MLP neurons of a small language model. Each row is named by its layer, matrix (up: input weights) and neuron, and shows model dimensions 48-111. Each number is 50 + 10 x the weight over its row's rms, rounded and kept within 0 to 99.
After each neuron's rows, "fires on" lists the tokens most often at its 100 highest values on Wikipedia text that the model never trained on.

L6.up968:59 53 41 40 43 49 53 54 43 46 48 52 59 55 49 33 74 41 44 45 60 49 42 46 43 78 45 30 43 51 64 63 56 40 55 63 42 63 62 42 59 57 44 51 51 23 56 54 52 38 50 48 52 46 36 58 42 38 43 53 61 52 73 39
fires on: " ", " -", " 7", " an"

L6.up1828:63 54 50 60 52 28 57 33 37 45 63 41 40 62 62 46 56 52 47 42 44 57 66 47 43 39 51 41 36 53 55 48 62 52 57 50 69 45 56 53 53 49 50 45 53 48 62 48 34 39 48 54 55 69 52 48 55 42 61 57 51 62 49 69
fires on: " ", " (", "-", " 16", "–5"

L6.up1039:44 25 59 41 44 59 40 52 49 45 65 57 57 67 45 65 49 48 42 71 42 44 57 57 57 54 50 60 38 63 56 37 44 46 44 51 28 48 54 33 59 53 54 45 31 41 52 49 34 44 35 26 50 49 39 57 53 46 56 30 51 51 36 48
fires on: "-", " and", "f", " to", ";", " or"

L6.up49:52 46 45 50 53 49 33 70 43 58 48 62 54 47 44 48 50 54 61 56 61 47 36 28 63 53 33 37 45 56 55 51 42 46 44 53 42 57 41 41 30 42 45 59 50 57 46 64 38 40 73 57 64 54 42 58 44 55 48 49 77 55 52 48
fires on: " the", " The", "The", " rock", " music", " |"

L6.up1173:43 52 27 36 48 51 48 50 36 49 51 43 47 48 42 32 50 44 41 48 52 62 40 34 56 48 55 48 50 49 64 45 46 34 54 59 50 56 61 48 52 43 31 23 62 34 51 66 66 33 47 44 67 50 56 59 46 63 53 47 61 47 45 37
fires on: " an", ".", " -"

L5.up932:62 50 79 51 66 49 52 62 48 38 66 36 40 42 38 49 33 48 57 46 42 50 51 63 65 57 43 39 45 49 45 68 63 66 52 65 58 66 46 43 49 51 54 63 60 59 41 49 44 54 50 59 60 41 62 54 48 47 51 53 60 46 57 56
fires on: ",", " |", " also", "s"

L5.up871:42 42 34 55 46 47 58 30 41 53 57 51 44 49 38 34 53 54 44 60 45 52 66 56 42 60 55 37 45 64 62 43 60 57 65 49 50 50 41 56 43 40 61 35 65 54 51 60 45 46 36 48 63 49 45 57 49 68 37 53 59 41 45 57
fires on: " ", "-"

L5.up1290:64 60 51 37 39 50 48 51 52 40 43 48 36 56 40 73 77 48 48 29 48 43 56 53 57 41 71 60 52 49 52 60 40 41 67 66 65 46 42 26 53 62 51 52 49 50 43 49 55 57 50 50 53 42 44 40 31 42 52 53 46 58 47 61
fires on: " the", " at", " of", " in", " |", "-"

L6.up939:51 49 58 43 50 44 43 68 49 41 59 60 54 49 53 50 69 57 53 50 43 56 32 46 49 52 77 59 47 45 74 40 45 40 59 61 51 42 49 48 56 56 33 27 26 61 38 31 51 60 57 34 41 62 60 66 37 45 51 52 53 58 46 66
fires on: "\n", " (", "-", " |", " until", " from"

L6.up1703:61 73 50 39 40 42 44 26 40 58 49 59 41 45 39 46 53 53 43 53 45 50 57 42 50 33 50 47 38 58 66 41 67 44 60 45 54 66 38 50 45 54 40 57 47 58 43 42 48 45 41 49 46 50 53 39 61 69 53 62 55 56 52 60
fires on: " "

L6.up878:46 35 52 50 45 37 52 69 50 59 71 51 56 50 57 47 41 70 61 34 38 54 57 67 55 62 50 55 53 44 52 40 42 33 52 46 42 59 54 29 73 40 29 62 41 67 40 33 29 51 56 58 50 60 39 75 66 47 53 49 55 56 36 44
fires on: " ", ".", " |", " a", "-", ";"

L5.up769:53 40 41 45 45 39 67 65 41 50 54 67 31 61 60 61 48 52 45 57 70 56 41 55 48 43 37 40 48 53 52 47 42 64 45 48 69 58 63 50 68 56 46 65 54 65 45 52 47 67 53 51 50 42 46 38 42 44 56 62 37 54 44 40
fires on: " |", " T", " the", " known"

L5.up1485:60 57 34 47 56 49 50 40 60 51 36 47 52 50 32 55 49 57 39 64 29 34 52 51 52 28 52 53 48 56 56 29 50 54 50 37 73 73 47 65 53 39 44 43 50 47 49 51 59 61 58 53 52 39 61 48 47 59 54 60 36 40 53 44
fires on: ":", "'", " of", " ", "-"

L5.up1109:44 48 47 45 69 43 64 47 56 46 48 41 57 55 46 57 48 67 40 55 62 49 46 64 51 54 70 62 53 41 47 48 59 66 41 42 64 59 54 45 44 48 72 51 59 44 49 62 48 32 44 46 59 47 67 66 51 64 53 56 44 49 52 40
fires on: " was", "s", " is", " be"

L5.up1602:39 42 46 59 46 54 61 58 40 55 42 57 42 45 60 58 57 61 38 56 52 62 52 57 46 38 45 44 48 48 44 57 48 36 48 43 58 64 56 43 54 57 58 46 70 59 50 52 39 53 48 36 50 52 45 47 51 54 62 54 34 55 44 57
fires on: " the", " |", " of", " to", " ("

L6.up404:48 46 72 41 64 52 39 61 51 48 61 47 40 47 56 36 35 48 47 72 48 49 33 37 67 44 40 39 44 38 44 47 61 47 54 57 69 41 59 48 38 41 55 59 42 53 40 18 48 55 69 38 49 55 50 59 31 52 39 45 62 59 48 34
fires on: " their", ",", " an", " the", "s", " The"

L5.up254:59 41 62 56 69 53 47 57 51 52 42 41 46 47 45 68 48 40 19 59 59 45 41 63 47 42 56 64 48 51 46 49 41 55 62 59 53 51 61 40 46 60 52 36 61 61 42 56 45 49 42 59 55 57 52 56 58 61 55 58 57 48 40 46
fires on: ",", ")", "s", ":", " is", " 0"